Weights of a small transformer language model.
Size: 14 layers, width 384, 3 heads of 128, MLP 1536 squared ReLU, vocabulary 2048, 26.3M parameters.
MLP neurons of a small language model. Each row is named by its layer, matrix (down: output weights) and neuron, and shows model dimensions 256-383. Each number is 200 + 30 x the weight over its row's rms, rounded and kept within 0 to 999.
A block is one neuron, or neurons of one layer that tend to fire together. After each block is what it responds to, as a language model described it from the Wikipedia text at the highest values.

L11.down74,209,223,218,192,209,221,235,217,147,208,160,229,237,145,199,242,219,209,197,186,213,223,177,235,197,178,170,227,206,171,151,183,247,222,212,205,196,205,205,182,161,163,162,199,184,203,177,216,200,146,229,159,244,219,214,229,168,214,229,184,181,185,190,219,230,173,163,162,159,174,171,182,256,214,169,204,151,183,195,270,202,209,231,201,142,181,246,176,200,225,178,172,214,134,237,201,214,185,146,165,200,197,225,184,191,207,181,200,194,171,259,174,211,143,213,215,238,195,210,214,220,215,205,208,226,247,207,200
L11.down118,216,190,185,200,256,227,167,206,239,125,220,186,177,184,189,196,192,248,207,221,214,223,185,201,231,186,202,218,245,201,242,276,185,216,274,167,193,196,254,164,176,233,167,147,196,158,211,180,194,182,228,183,168,180,171,176,172,159,174,150,188,203,163,243,205,167,216,201,207,206,168,202,171,214,219,193,206,179,223,210,231,226,151,217,193,171,225,199,223,151,150,136,187,230,231,169,185,198,245,159,194,241,217,161,202,176,189,236,188,199,223,215,207,207,163,199,179,228,166,221,207,195,180,191,213,169,216,169
L11.down144,165,146,239,154,265,230,174,161,184,160,182,223,182,173,186,123,195,164,199,182,141,188,152,131,223,181,186,190,182,191,187,187,220,220,183,203,216,220,207,203,159,190,239,243,143,247,199,157,198,209,182,161,222,191,217,152,183,225,213,290,218,207,196,180,196,217,215,222,244,227,240,209,207,221,211,184,273,212,177,172,167,182,177,179,212,200,231,211,145,192,199,187,217,189,170,205,251,154,153,237,228,195,169,182,226,223,145,225,193,184,131,234,224,178,182,162,150,123,130,220,226,195,205,185,252,280,218,238
L11.down529,216,260,259,183,193,216,233,227,191,231,257,263,133,267,226,190,131,199,129,201,231,229,178,193,242,173,165,249,217,211,219,191,268,198,233,204,194,178,189,157,133,171,195,156,161,174,227,184,187,180,231,206,187,222,199,233,186,143,200,181,213,209,197,225,158,187,173,259,255,190,202,205,206,194,144,199,190,217,173,214,224,219,197,206,186,205,186,205,215,267,221,196,212,185,176,201,271,206,202,199,207,211,153,209,164,220,188,179,207,152,158,206,164,216,205,189,232,189,188,195,263,206,199,199,204,224,211,236
L11.down576,138,229,216,230,199,171,93,191,174,228,164,221,207,211,210,232,227,198,199,224,197,216,206,184,173,220,193,220,176,201,248,188,140,121,148,211,191,251,184,171,211,204,181,163,151,182,136,275,231,192,207,159,244,253,152,181,181,199,181,141,205,262,203,184,186,161,192,209,203,134,195,195,162,224,214,252,210,204,197,236,199,215,212,158,183,197,204,215,199,216,188,148,199,211,177,226,214,225,179,266,200,157,152,172,248,193,223,195,252,212,175,173,214,183,240,247,172,215,186,188,213,213,182,170,214,219,180,181
L11.down707,215,164,209,276,247,197,175,230,205,219,215,187,196,162,177,195,206,217,176,181,135,171,219,178,171,140,205,233,211,235,196,192,205,267,180,162,264,201,215,218,186,198,153,205,195,154,178,194,183,165,165,213,173,206,198,203,190,215,179,244,205,171,224,216,182,172,186,181,161,191,164,158,234,223,215,175,234,143,201,185,194,217,172,225,154,171,186,136,192,232,178,191,183,210,177,213,141,182,202,218,189,179,251,149,215,169,202,220,225,185,200,213,194,195,261,208,185,208,198,177,165,175,201,219,264,155,163,246
L11.down1220,258,236,206,170,246,194,180,191,193,146,177,194,208,211,197,180,179,225,204,197,164,270,210,192,228,148,214,214,236,186,212,182,196,260,188,196,209,179,222,188,206,174,176,154,189,220,206,274,195,184,220,208,221,191,224,125,206,201,220,205,205,216,166,161,226,183,133,176,217,223,213,207,213,271,282,199,211,123,176,176,195,207,179,199,240,204,146,227,155,180,191,146,238,194,228,153,187,253,205,158,204,217,221,198,205,199,243,194,178,208,245,172,225,209,214,199,162,206,209,161,205,181,172,222,184,199,184,242
L11.down1252,211,179,201,205,196,220,201,273,207,188,213,241,187,191,243,250,260,253,125,174,227,216,196,192,251,182,194,226,196,153,191,185,152,182,212,151,236,199,208,256,128,175,159,242,223,249,187,189,235,161,179,163,256,227,184,192,144,247,225,232,172,242,191,217,221,157,239,213,201,199,163,163,189,218,264,228,243,179,186,206,177,210,193,162,175,219,183,216,221,232,182,172,221,234,223,234,229,198,163,173,173,150,199,190,159,222,207,179,217,192,202,212,205,201,154,197,210,166,173,223,206,171,198,215,246,168,215,183
Description: Proper-noun first letters

L11.down43,188,224,234,180,229,166,170,193,234,138,190,187,237,209,168,251,194,167,156,246,199,167,232,243,220,245,154,225,143,204,215,215,246,254,150,179,218,227,248,184,190,210,176,206,228,175,217,205,192,207,198,196,195,186,195,190,231,230,218,171,228,206,258,171,251,157,214,229,215,190,179,191,175,187,236,212,252,195,243,222,204,199,198,192,180,179,196,203,220,205,238,192,173,180,250,178,219,179,152,225,234,226,189,122,251,180,228,271,179,178,185,236,184,176,167,200,180,159,198,222,178,297,190,181,225,164,231,189
L11.down667,236,193,176,239,197,221,230,238,139,233,171,199,174,195,222,207,181,186,177,236,211,217,199,149,248,204,166,202,203,182,220,207,206,272,220,187,237,222,228,203,219,189,197,233,200,168,208,158,186,139,210,200,221,172,185,210,185,229,155,195,218,268,210,242,181,184,143,186,133,225,184,205,177,207,199,180,180,224,219,243,163,207,190,230,194,228,169,198,218,212,175,206,212,218,208,181,196,158,208,185,228,248,202,184,186,167,231,207,230,228,202,215,148,213,249,216,167,202,198,206,196,217,249,156,232,190,210,174
L11.down944,232,198,239,215,211,177,216,188,181,199,181,179,217,223,220,229,208,220,191,189,161,175,223,183,164,186,118,221,179,148,219,240,169,212,212,198,203,241,175,229,201,185,201,221,204,146,232,242,220,188,185,205,228,234,167,184,134,190,238,284,176,205,179,153,158,181,218,164,165,192,182,198,247,224,193,138,221,184,265,226,260,167,220,177,211,183,155,169,201,213,179,193,164,250,214,229,229,206,187,181,224,236,188,176,189,206,169,205,218,211,196,186,168,189,185,182,249,210,207,186,217,246,126,171,190,203,159,223
L11.down945,248,202,198,194,173,173,178,177,198,215,184,226,270,207,148,181,259,211,167,200,183,208,174,234,196,182,197,193,201,175,186,160,166,202,246,206,184,163,188,168,180,134,171,151,239,239,243,176,233,167,162,196,209,191,225,202,245,232,183,254,253,179,188,239,193,146,199,194,176,184,205,182,183,199,204,214,224,185,192,216,235,134,194,203,215,226,209,179,159,242,209,217,235,163,208,255,174,217,227,193,160,198,177,154,173,214,187,188,218,158,226,204,193,206,184,211,261,193,193,195,196,196,202,192,222,170,190,191
L11.down1054,184,213,227,76,169,204,178,207,239,163,180,169,188,179,203,229,175,228,214,154,245,191,173,206,169,194,160,193,249,172,190,223,204,204,154,248,226,172,225,214,206,216,230,214,241,220,198,166,186,215,162,177,158,172,192,187,238,244,148,193,250,193,246,196,213,204,189,242,149,184,226,153,180,221,190,210,224,241,205,164,232,217,224,178,195,211,171,164,176,134,194,212,192,234,201,211,170,189,146,192,241,206,241,202,147,211,215,211,187,226,217,216,205,219,189,217,189,169,255,189,215,247,187,203,209,175,204,199
L11.down1110,183,149,195,192,234,180,239,240,140,192,243,228,212,170,160,228,202,195,153,213,241,188,213,214,176,204,214,168,223,242,220,170,176,204,209,181,178,206,204,200,238,168,210,217,190,226,245,181,196,191,140,219,148,217,176,286,154,197,239,157,210,182,179,199,196,205,223,181,230,203,221,186,226,192,180,244,160,252,170,172,222,244,164,189,161,235,184,175,194,214,182,222,135,202,236,224,212,197,214,206,236,203,243,211,178,249,163,172,200,169,183,178,213,206,181,174,195,224,183,258,205,185,255,157,181,225,161,305
L11.down1120,216,199,231,196,158,96,189,240,241,212,219,194,171,175,257,199,151,212,200,248,179,226,201,241,209,198,235,176,203,207,170,247,163,172,207,190,211,181,248,177,129,186,214,244,233,203,165,187,248,161,239,178,163,155,174,196,163,107,198,264,252,183,197,220,165,215,175,215,161,220,193,253,141,165,164,195,158,133,200,199,210,202,179,208,183,208,264,159,152,156,197,187,169,214,225,198,196,207,228,212,162,149,188,216,203,173,221,211,210,207,141,151,202,199,163,178,129,151,216,226,235,194,204,236,186,206,145,263
L11.down1314,188,194,194,171,201,202,218,207,247,154,217,148,210,166,191,130,163,165,207,229,217,200,213,189,249,172,202,237,228,156,234,230,185,183,218,184,194,206,157,209,209,192,172,154,182,166,217,165,180,227,213,189,233,215,213,199,234,192,213,180,225,192,241,181,258,190,225,225,194,203,230,147,172,207,166,224,186,201,222,182,198,187,192,190,240,185,179,231,211,218,212,206,190,161,203,140,225,237,238,218,199,226,164,140,246,247,202,213,219,201,192,228,183,201,169,192,220,163,156,157,205,205,227,204,167,218,232,215
Description: Split verb beginnings

L5.down718,214,169,174,154,157,237,216,153,165,137,179,184,245,203,187,186,200,200,193,172,212,201,204,161,223,211,226,171,147,196,161,212,170,256,230,194,179,212,177,214,196,222,167,236,208,209,244,199,207,234,203,229,203,201,230,249,194,172,189,186,178,179,196,267,229,223,208,180,152,149,173,239,161,160,237,239,196,132,224,257,237,214,201,251,224,236,189,199,206,176,201,177,168,249,214,185,190,210,215,190,254,218,188,196,204,217,229,211,179,196,185,228,157,191,224,237,238,261,236,222,166,177,204,233,170,213,139,202
L5.down1107,180,189,253,179,178,229,214,184,222,160,204,220,218,164,172,153,222,169,243,164,214,189,217,176,204,234,200,173,225,221,201,166,201,239,241,212,198,182,192,224,186,194,221,160,235,150,213,187,222,214,225,171,207,172,195,238,241,184,220,253,168,209,230,188,187,232,203,243,242,228,176,277,251,219,108,282,237,142,178,178,212,192,208,196,164,246,222,210,173,180,155,205,224,207,224,193,151,240,188,182,209,242,193,189,210,212,214,212,250,164,163,183,205,199,153,196,197,269,252,240,256,200,220,196,240,190,174,239
L5.down1134,191,227,157,237,225,184,213,204,210,207,169,214,185,240,167,175,200,191,225,204,236,175,186,256,206,186,237,136,248,190,158,243,221,159,185,267,171,165,233,228,185,211,186,184,123,190,204,181,188,195,197,193,206,174,224,217,185,161,232,210,175,209,236,199,177,230,229,179,133,214,212,249,224,170,154,171,209,176,209,132,161,196,176,235,242,225,185,162,204,228,215,222,187,177,125,216,148,172,215,246,262,165,214,261,203,162,190,197,196,232,172,207,165,183,167,162,184,176,150,216,206,206,250,247,225,160,249,222
L5.down1139,234,192,214,233,174,219,208,153,235,181,161,126,162,202,241,241,181,183,227,211,156,189,187,166,132,224,279,195,203,245,168,172,189,220,198,160,180,195,181,178,228,142,186,162,215,207,249,230,210,209,227,240,159,207,164,227,211,220,203,200,168,115,156,197,164,216,184,182,187,187,167,221,153,148,177,228,169,166,224,180,133,202,199,250,219,144,195,154,180,175,176,184,166,164,197,243,198,208,220,187,188,180,159,168,169,192,169,192,167,203,257,161,188,241,205,236,171,125,256,208,182,225,160,223,291,178,218,176
L5.down1146,209,159,215,241,130,237,241,170,162,152,245,172,211,240,226,230,205,213,234,170,145,227,226,184,143,189,137,163,133,199,187,208,211,198,182,126,210,193,203,218,200,204,213,173,169,207,250,172,155,238,227,199,161,175,246,214,234,183,184,181,209,146,174,231,220,252,223,156,219,178,211,233,212,180,184,262,166,144,175,181,251,150,200,237,240,227,193,199,105,196,190,206,211,200,213,219,223,220,238,181,176,186,197,175,237,172,201,178,202,196,192,217,215,174,198,263,227,255,196,229,177,220,233,220,288,215,197,187
L5.down1189,186,157,201,236,165,195,198,158,166,178,172,236,194,209,149,201,200,231,181,204,179,222,187,152,235,188,262,146,225,149,207,190,217,263,187,208,212,182,207,224,185,195,211,198,185,226,191,181,185,182,212,245,256,163,287,150,187,214,227,191,181,211,185,187,176,221,212,174,156,184,167,245,199,204,204,181,164,189,243,124,247,231,254,219,262,194,221,193,211,169,165,178,197,124,173,163,212,222,183,198,129,178,197,191,198,137,245,247,202,225,160,238,127,234,179,227,167,202,180,240,181,185,232,284,231,146,243,230
L5.down1251,204,215,214,278,203,186,157,167,237,164,180,191,212,253,183,226,252,149,133,204,196,221,194,228,160,210,188,155,165,227,219,201,179,222,202,165,187,172,251,191,201,223,226,162,229,155,227,268,259,199,194,169,143,139,182,189,203,200,222,187,281,192,170,112,205,182,196,187,212,199,202,210,214,202,203,215,180,161,189,174,195,204,251,245,242,186,212,228,183,151,189,211,178,210,210,218,189,225,179,216,162,233,228,155,175,175,222,109,184,208,191,165,161,222,154,201,209,180,151,233,181,225,214,174,224,251,184,148
L5.down1320,211,210,181,212,172,194,210,211,219,199,202,189,198,235,203,178,179,194,216,171,203,168,185,177,179,193,237,170,226,171,171,240,185,248,263,159,188,174,185,151,192,187,172,194,169,184,223,194,211,205,186,174,214,133,194,258,183,176,186,193,212,122,235,220,176,227,191,160,208,258,209,189,236,175,153,233,245,160,178,218,186,193,226,206,213,141,163,169,180,158,181,210,225,225,134,155,177,186,174,200,175,234,198,187,201,197,218,208,194,247,230,166,215,175,233,177,172,177,243,191,220,182,199,179,248,141,246,184
Description: Word right after subject

L4.down632,192,184,178,208,176,181,196,215,177,171,126,233,231,150,155,185,198,198,204,235,169,189,245,127,226,175,217,178,188,231,124,271,198,179,235,199,209,187,161,208,167,190,200,227,145,206,198,205,138,251,195,209,210,211,232,167,201,193,176,228,220,204,186,214,179,215,196,184,214,197,166,218,201,230,244,206,184,166,219,147,180,178,170,269,169,216,216,173,205,211,235,186,183,219,205,223,201,191,156,247,250,183,186,235,230,190,267,224,190,169,138,208,227,236,183,210,207,151,229,198,189,146,195,219,205,305,179,234
Description: Capital S word-start

L11.down191,206,209,198,194,216,216,241,178,194,160,228,187,153,163,222,203,235,230,144,211,166,207,217,168,153,198,231,188,209,219,218,190,179,187,234,181,203,219,230,177,200,184,199,212,255,175,226,159,170,240,170,274,196,262,209,209,147,282,197,225,190,200,231,188,233,160,196,195,263,168,265,242,242,212,138,197,205,192,169,209,229,143,262,248,133,186,152,272,235,194,150,216,191,161,212,203,194,180,197,219,215,212,277,214,227,243,198,210,167,192,222,172,214,195,186,213,222,205,200,182,227,127,185,202,190,210,230,236
L11.down260,178,168,187,184,223,186,215,207,233,235,265,194,185,178,207,170,180,181,164,254,204,193,159,200,172,234,262,207,162,176,205,188,112,148,194,135,212,188,171,187,239,197,220,213,164,179,191,236,211,243,201,191,214,213,242,227,169,259,190,209,189,219,147,171,186,232,164,164,233,229,218,244,206,235,203,220,201,189,190,199,192,236,190,142,194,170,250,199,197,196,224,146,175,188,181,184,177,185,245,214,186,146,235,138,192,227,214,233,258,200,235,202,202,228,205,186,156,183,202,209,211,166,198,188,183,209,149,172
L11.down300,215,176,130,197,171,186,182,177,171,147,207,156,160,176,223,167,198,257,212,225,125,179,184,242,215,217,174,207,190,165,168,233,224,230,199,192,206,177,245,186,212,197,172,242,229,230,257,182,227,182,233,186,150,201,170,238,220,226,172,203,214,234,105,170,210,225,198,204,173,226,198,193,242,193,188,207,217,220,170,198,191,208,236,203,206,172,207,213,197,186,208,211,210,240,169,197,215,187,201,157,168,184,185,166,240,189,187,141,199,191,214,187,148,170,260,187,195,146,235,212,241,176,219,132,186,182,193,149
L11.down586,171,212,206,190,191,261,182,186,213,153,259,196,182,222,205,250,243,138,176,201,191,160,163,247,175,164,160,177,211,202,185,190,170,188,206,170,214,196,239,187,177,186,160,206,185,172,225,208,212,163,155,220,212,185,207,182,170,152,217,200,232,185,235,211,205,188,233,218,258,182,203,216,214,159,231,222,231,255,205,188,208,174,243,169,197,180,159,214,152,178,231,199,196,178,151,195,163,168,198,190,183,188,196,259,187,234,146,214,223,241,202,207,254,217,139,215,215,205,146,192,210,193,168,227,172,160,229,171
L11.down851,233,231,212,186,159,115,250,224,188,168,177,167,197,194,265,177,157,201,182,224,192,203,160,189,154,175,207,181,187,199,243,227,205,168,166,178,199,199,190,273,205,227,182,163,239,245,197,178,203,175,182,200,227,198,208,192,261,193,232,206,199,244,176,189,144,199,213,167,241,215,181,166,215,112,167,232,223,163,178,138,214,263,156,190,188,150,213,212,193,210,226,221,122,187,190,183,161,200,206,227,207,233,222,217,191,208,171,199,202,247,178,200,222,233,234,212,198,193,266,179,202,202,145,191,189,203,191,221
L11.down1030,153,149,224,156,204,216,186,214,155,231,187,222,246,225,202,192,187,164,262,235,154,171,214,184,191,146,191,210,246,206,205,187,208,219,139,208,230,251,200,257,201,206,216,210,212,228,242,204,134,173,221,203,159,214,216,199,198,237,235,238,152,191,204,204,182,161,229,159,201,199,205,234,271,240,178,197,175,202,206,174,206,166,253,211,286,202,227,213,145,256,170,168,215,217,201,198,210,152,186,232,211,199,183,145,186,213,215,275,246,194,242,201,249,189,263,165,185,209,149,194,214,276,200,190,150,156,187,168
L11.down1346,179,276,202,228,194,240,227,178,228,158,198,185,230,220,217,147,200,226,220,178,174,203,210,162,135,159,237,225,213,208,234,199,230,194,208,220,198,214,257,140,204,202,222,248,203,181,214,219,173,204,225,207,268,203,136,210,193,171,166,203,181,218,190,160,214,207,242,203,159,198,205,172,180,165,226,174,209,224,214,180,211,213,216,227,160,215,155,255,213,216,168,179,217,180,213,209,200,190,192,197,245,173,229,196,189,215,200,172,169,189,201,226,194,212,236,227,203,167,231,237,219,175,189,217,132,164,205,232
L11.down1461,166,225,183,190,210,181,209,258,184,189,218,196,172,210,231,251,224,133,219,191,182,189,220,205,194,189,178,178,168,219,195,155,145,201,187,201,160,247,167,209,192,204,174,199,183,221,179,212,221,200,221,179,224,186,243,249,230,210,204,249,193,188,240,149,189,163,224,215,161,218,174,196,222,169,206,191,148,208,244,225,236,202,170,199,173,158,250,222,220,209,189,252,201,164,211,208,189,271,168,162,250,272,104,196,164,172,174,240,223,175,176,217,162,247,201,157,231,203,227,201,225,254,147,204,150,183,197,169
Description: Passive auxiliary verbs

L5.down15,163,242,193,217,168,161,184,175,211,194,197,240,189,191,162,221,212,243,239,201,253,255,178,171,198,234,158,189,219,212,182,226,261,254,188,218,235,216,199,219,212,191,169,236,167,208,205,261,212,202,217,221,162,207,253,188,237,230,258,182,182,202,205,149,176,227,229,230,164,212,242,177,220,141,191,257,228,205,158,212,155,235,200,179,201,218,217,247,263,157,199,178,215,203,209,137,252,199,166,240,180,178,230,201,175,175,198,139,192,162,196,179,235,233,200,118,160,160,138,227,208,201,238,210,190,216,218,233
L5.down237,242,186,185,203,200,155,194,196,207,183,205,190,182,205,166,140,154,194,237,139,151,174,195,209,192,242,191,209,205,177,197,187,218,155,213,212,202,170,163,180,184,166,232,235,214,188,201,156,184,137,216,163,205,218,194,172,221,171,169,252,211,176,183,225,188,175,212,178,247,185,172,197,246,191,223,237,174,193,219,151,235,142,165,203,203,176,186,151,161,186,168,211,177,209,213,242,138,219,232,214,191,143,202,201,208,241,186,234,257,209,237,168,181,177,187,147,214,155,241,221,207,189,208,180,190,205,168,214
L5.down413,161,191,140,164,179,145,217,198,152,155,219,189,201,173,219,181,206,207,189,181,216,236,226,180,161,192,192,217,194,196,178,215,197,203,193,168,176,197,173,203,175,200,199,200,219,216,207,197,204,231,196,224,223,253,243,163,203,243,215,194,236,217,239,249,201,201,210,222,179,188,236,164,173,214,271,127,237,213,222,163,230,142,187,215,174,191,223,149,227,217,158,251,153,235,194,167,206,143,243,156,200,208,155,220,170,194,171,221,195,187,158,169,247,145,261,231,210,195,252,197,168,161,172,202,193,177,185,165
L5.down453,183,216,247,207,162,213,290,199,232,207,215,165,205,187,200,160,208,226,188,217,223,143,155,194,222,219,198,181,215,180,252,207,184,169,177,240,174,202,201,216,240,229,185,173,173,199,192,184,176,185,174,192,162,175,166,188,221,210,141,222,216,196,163,192,195,179,159,247,159,198,227,225,169,195,197,220,188,222,164,226,204,190,205,217,218,222,235,176,226,212,154,238,172,194,185,205,210,199,158,153,191,196,203,176,241,232,208,171,230,196,174,196,198,232,207,201,145,171,170,237,186,182,175,252,241,177,175,160
L5.down816,186,228,179,265,234,193,179,207,213,177,206,222,162,162,175,200,159,237,149,203,184,231,189,206,241,214,149,189,172,192,216,177,209,211,177,154,190,216,225,205,159,188,220,163,279,181,128,218,172,208,187,111,209,198,195,214,215,220,202,220,171,159,147,282,258,196,175,247,161,199,258,163,174,225,179,228,212,203,192,179,205,218,201,179,266,159,186,256,167,184,172,190,181,205,225,198,188,190,180,191,138,186,223,182,210,209,250,175,202,207,214,134,243,147,213,241,250,233,231,243,176,208,213,168,152,190,256,191
L5.down1173,244,153,224,191,224,183,238,241,226,163,281,187,202,197,216,176,192,184,199,164,200,288,224,189,219,203,225,241,211,201,202,212,210,240,197,159,177,208,268,179,223,168,157,190,183,231,194,206,201,267,144,200,196,233,177,160,190,187,207,153,167,218,212,226,201,171,175,204,165,201,230,206,202,186,189,235,217,195,224,162,226,169,188,201,216,164,231,202,183,262,269,206,176,206,197,214,203,210,181,202,230,246,204,217,188,192,191,231,247,187,205,198,165,232,187,219,220,235,207,219,173,228,227,202,193,196,166,244
L5.down1190,220,204,169,194,200,209,210,220,177,256,234,219,224,232,208,148,193,228,192,227,161,174,227,232,195,190,169,251,146,177,180,223,212,225,167,171,163,205,295,214,191,236,178,178,225,230,240,215,183,207,183,193,218,182,222,181,174,212,126,158,231,234,194,202,204,170,164,157,215,174,200,211,199,212,250,226,245,217,226,158,242,244,223,182,189,235,202,176,214,208,196,228,169,207,200,222,149,165,235,241,151,204,187,112,167,183,195,194,167,195,193,229,215,198,190,244,196,195,260,216,183,168,227,225,180,182,159,233
L5.down1255,191,228,180,188,212,186,166,210,265,216,157,245,190,202,167,176,131,192,169,227,233,187,196,203,148,171,139,212,171,229,211,188,161,167,174,189,227,221,198,225,165,190,174,219,215,166,189,198,156,227,197,149,223,134,189,154,237,199,192,171,206,221,191,202,200,176,190,186,224,260,201,231,186,172,202,257,209,194,200,210,154,232,193,230,254,212,177,186,176,201,188,150,199,210,216,171,185,227,218,158,211,189,197,176,158,220,237,149,204,240,230,220,214,208,236,189,199,212,240,192,186,191,241,121,149,155,218,189
Description: Split verb beginnings

L4.down1211,212,165,179,220,200,216,188,218,108,199,200,197,201,229,167,170,199,254,223,213,230,154,156,214,246,130,183,245,214,141,173,253,224,227,217,154,210,195,167,216,189,216,189,193,158,213,234,177,232,142,204,205,189,206,246,242,208,231,184,246,188,202,235,215,187,240,199,189,203,186,197,168,181,195,208,230,191,188,212,188,255,147,186,198,218,195,213,206,177,147,243,164,209,219,214,158,238,202,154,205,239,123,200,266,180,142,192,235,209,218,196,201,161,217,191,159,210,202,223,195,163,221,225,173,229,239,153,194
Description: Word-initial s fragment

L5.down83,195,207,166,200,200,172,217,197,194,211,139,230,202,241,182,210,257,137,254,193,203,186,212,138,204,193,164,212,190,223,198,219,218,217,207,176,150,231,181,212,169,200,200,225,166,222,184,173,185,206,245,212,233,229,215,190,212,184,168,244,190,210,223,167,185,221,203,260,230,219,168,218,144,231,247,268,218,191,179,225,263,187,188,260,224,174,218,210,169,188,236,195,182,210,214,163,218,184,139,237,167,204,203,186,206,220,164,252,194,166,154,185,166,214,148,227,188,248,216,223,237,224,183,209,204,197,183,247
L5.down265,145,186,205,175,192,185,205,167,265,164,218,213,198,218,149,191,280,175,240,211,193,220,194,118,212,165,161,238,244,183,208,240,227,190,243,153,245,187,171,235,180,242,221,240,186,230,161,217,140,220,218,210,198,196,200,201,170,222,142,216,161,211,250,202,171,217,208,220,199,199,194,239,221,212,221,220,139,223,233,238,187,275,190,196,199,137,171,161,130,181,238,192,204,237,199,206,220,150,185,252,147,225,249,203,210,192,209,192,197,169,189,174,194,173,146,204,194,157,187,228,172,254,182,235,216,204,161,191
L5.down387,201,146,176,174,161,187,221,200,144,158,169,192,186,159,197,181,194,177,203,173,171,228,264,200,187,221,244,227,152,233,196,175,243,183,257,152,251,205,155,218,175,193,243,258,162,136,205,195,150,179,178,209,237,168,223,223,196,165,167,224,180,224,178,165,209,231,211,278,212,178,220,228,232,187,199,208,173,206,260,198,188,215,281,182,195,231,255,222,227,188,199,156,202,218,235,199,222,211,207,229,199,222,212,207,237,164,196,145,248,165,199,202,220,192,231,240,217,257,187,229,151,196,134,165,142,249,172,234
L5.down645,171,216,214,230,189,219,225,218,154,204,177,189,165,132,263,162,253,221,253,223,217,215,181,165,183,213,199,227,214,199,225,224,202,172,229,164,220,167,187,249,157,194,238,161,178,241,228,184,222,174,238,223,218,214,143,193,143,189,173,246,160,188,231,252,155,142,206,188,257,183,185,192,192,243,180,181,190,199,207,204,218,183,158,208,223,196,242,197,199,150,230,196,187,190,198,215,220,171,233,159,169,189,206,289,149,179,193,205,245,223,165,233,162,175,219,190,228,217,157,204,222,215,151,239,266,229,162,239
L5.down944,181,250,228,176,207,168,207,243,205,237,179,196,226,211,136,233,182,191,206,155,239,203,216,171,166,188,198,171,207,204,185,253,228,232,240,218,195,206,210,210,182,206,233,183,209,162,220,199,201,251,211,213,170,194,243,176,225,264,161,183,210,172,226,190,157,260,197,215,277,231,203,200,191,182,171,225,221,138,245,171,170,212,167,172,182,151,188,206,190,217,173,174,203,190,252,201,169,185,200,161,198,204,246,173,168,183,200,176,231,204,215,229,212,218,196,240,193,247,183,179,190,215,188,218,202,234,243,228
L5.down1008,181,219,204,256,160,213,174,146,168,240,138,199,193,158,212,244,194,201,179,237,186,192,195,191,203,188,158,209,243,217,213,220,180,200,224,175,188,186,248,237,192,185,120,227,209,179,176,224,169,182,207,181,198,152,220,177,188,239,177,244,226,198,239,146,201,269,207,148,209,236,172,199,191,200,170,210,238,172,221,185,230,202,248,204,187,192,181,219,156,156,214,179,190,261,191,183,219,146,189,172,170,137,174,185,179,208,204,200,149,197,118,259,207,168,235,246,234,209,255,261,158,168,233,217,235,224,197,239
L5.down1399,239,186,218,229,231,188,136,170,127,170,159,178,153,140,184,229,217,239,196,164,160,193,213,142,184,165,239,177,180,201,191,194,275,159,198,229,208,203,210,170,173,156,222,209,215,215,144,182,190,228,260,205,136,179,205,255,200,190,194,259,219,211,161,210,200,153,183,260,204,164,190,170,193,236,235,220,196,212,172,181,173,178,150,258,254,229,288,195,195,182,235,177,204,208,174,186,173,145,235,225,156,165,160,231,207,164,153,198,146,173,168,265,215,251,147,217,192,177,197,250,216,129,248,182,214,238,144,266
L5.down1494,201,171,230,290,178,189,210,194,175,212,148,154,167,168,210,235,204,186,237,145,181,171,199,179,254,146,231,208,222,229,144,217,219,183,230,192,198,201,166,193,146,187,204,249,193,188,172,185,217,163,181,210,215,245,135,200,221,204,172,227,176,173,211,192,199,178,225,185,221,254,212,168,185,195,255,172,189,197,188,189,164,227,212,211,177,204,207,177,161,119,160,197,230,186,196,218,262,199,197,258,198,187,258,168,219,198,151,207,201,191,192,175,156,203,213,200,180,218,205,217,169,185,203,224,240,274,212,283
Description: Word-initial capital S

L4.down1311,164,179,214,245,187,278,164,219,186,129,201,176,264,153,154,231,187,189,205,156,242,181,205,190,206,221,191,181,198,185,186,266,225,237,177,140,170,193,231,221,200,227,172,170,194,223,242,214,177,246,164,221,211,188,159,191,223,185,282,226,226,194,184,204,211,211,234,162,178,232,223,182,188,179,174,184,174,181,203,184,181,164,203,192,222,147,218,183,168,169,187,248,198,232,208,214,270,191,218,201,194,131,204,147,218,154,193,176,192,187,210,140,218,280,210,232,200,212,221,233,195,206,211,222,217,157,206,234
Description: Auxiliary verbs and adverbs